Weights of a small transformer language model: learned positions.
MLP neurons of a small language model. Each row is named by its layer, matrix (down: output weights) and neuron, and shows model dimensions 48-143. Each number is 200 + 40 x the weight over its row's rms, rounded and kept within 0 to 999.
After each neuron's rows, "raises" lists the tokens whose logits its output raises most directly, leaving later layers aside.

L4.down324,266,243,171,161,170,199,190,267,166,184,136,233,227,209,192,273,215,212,255,206,157,214,221,189,274,238,202,239,191,228,268,157,143,273,226,176,191,212,159,177,199,150,137,213,164,192,165,296,107,231,238,160,245,180,252,209,124,176,193,150,211,216,276,168,270,201,124,205,232,198,246,217,207,232,179,155,182,229,254,215,173,206,236,208,164,227,282,166,187,159,242,177,167,220,229,152
raises: "ction", "ctor", "itor", "ga", "gar"

L5.down983,138,262,232,240,224,195,160,209,145,189,245,183,209,192,195,203,194,227,120,172,176,225,221,182,156,168,154,176,242,204,137,214,234,151,196,251,201,166,167,114,242,142,163,186,130,189,169,146,176,226,162,211,227,139,201,243,203,226,227,186,207,200,193,165,218,202,208,249,188,301,169,243,222,175,240,264,142,260,196,222,182,233,245,177,201,232,214,232,204,179,120,205,151,258,212,151
raises: "where", "ison", "ely", "eat", "oul"

L2.down473,182,239,183,152,300,179,258,193,173,182,181,236,211,256,234,178,227,252,175,352,127,219,234,185,235,206,204,172,178,201,194,298,205,223,186,173,271,266,211,209,249,167,247,184,97,180,188,171,222,252,234,182,176,216,239,165,175,203,198,245,225,197,228,195,187,199,232,215,240,175,200,220,174,215,252,160,149,308,160,258,174,235,112,207,231,201,178,164,203,228,142,178,145,241,172,152
raises: "ously", "ally", "ically", "ited", "ably"

L4.down423,231,228,211,148,220,145,238,178,250,207,161,219,165,215,145,174,183,208,158,154,243,166,196,207,212,193,121,222,173,214,245,231,220,186,216,193,220,186,212,198,264,255,232,158,190,253,144,177,238,210,231,167,207,201,191,181,207,145,246,225,211,211,251,152,216,185,240,193,222,236,134,195,131,260,171,219,200,162,159,127,153,218,239,119,168,264,277,211,160,229,159,195,245,121,224,183
raises: "cell", "edo", "aro", "ctions", "issue"

L2.down314,189,150,223,132,173,208,239,176,230,326,220,261,73,60,214,217,166,200,272,188,250,189,287,184,202,193,176,215,183,182,294,141,194,199,198,222,226,235,212,178,167,233,197,228,231,144,192,244,170,145,210,281,168,250,185,150,228,181,217,159,252,169,192,220,190,187,178,221,193,193,215,198,258,190,146,172,229,261,154,165,197,224,256,169,240,197,205,186,239,219,180,265,254,123,132,232
raises: " Albums", " Awards", " =", " albums", " singles"

L7.down662,156,180,245,190,191,201,234,206,222,236,220,219,141,221,210,235,202,195,233,232,217,249,257,182,231,242,302,180,168,202,103,227,186,241,224,261,232,203,162,162,218,172,281,230,206,164,208,245,211,254,237,217,154,236,232,179,242,207,238,214,262,181,202,159,204,150,154,123,77,197,237,153,160,238,225,146,186,180,157,190,163,245,199,249,208,177,243,114,254,137,219,223,247,156,230,255
raises: "hold", "ann", "borough", "rop", "over"

L2.down841,208,188,239,166,202,190,196,224,247,156,238,200,213,148,188,252,252,215,202,259,202,152,174,207,171,171,166,153,184,198,210,232,252,211,160,219,182,229,226,193,196,181,175,208,204,207,229,186,146,243,208,275,235,169,222,192,230,194,210,126,223,141,197,237,233,168,189,216,152,148,165,218,196,251,246,158,199,218,197,194,173,143,191,206,218,207,191,188,207,191,266,170,211,236,184,224
raises: " them", " example", "DST", " possible", "wards"

L7.down199,158,257,243,174,270,209,191,191,179,175,178,172,262,173,242,147,200,173,154,139,191,171,151,160,212,209,145,211,264,222,220,156,268,127,154,252,169,142,205,195,217,150,189,175,194,272,93,179,187,273,139,175,255,212,208,117,216,93,191,265,168,205,200,231,239,236,265,237,280,183,187,203,171,170,206,194,181,227,257,256,157,245,145,202,147,190,232,264,107,184,187,156,142,182,156,199
raises: "on", "no", "ons", "ager", ":"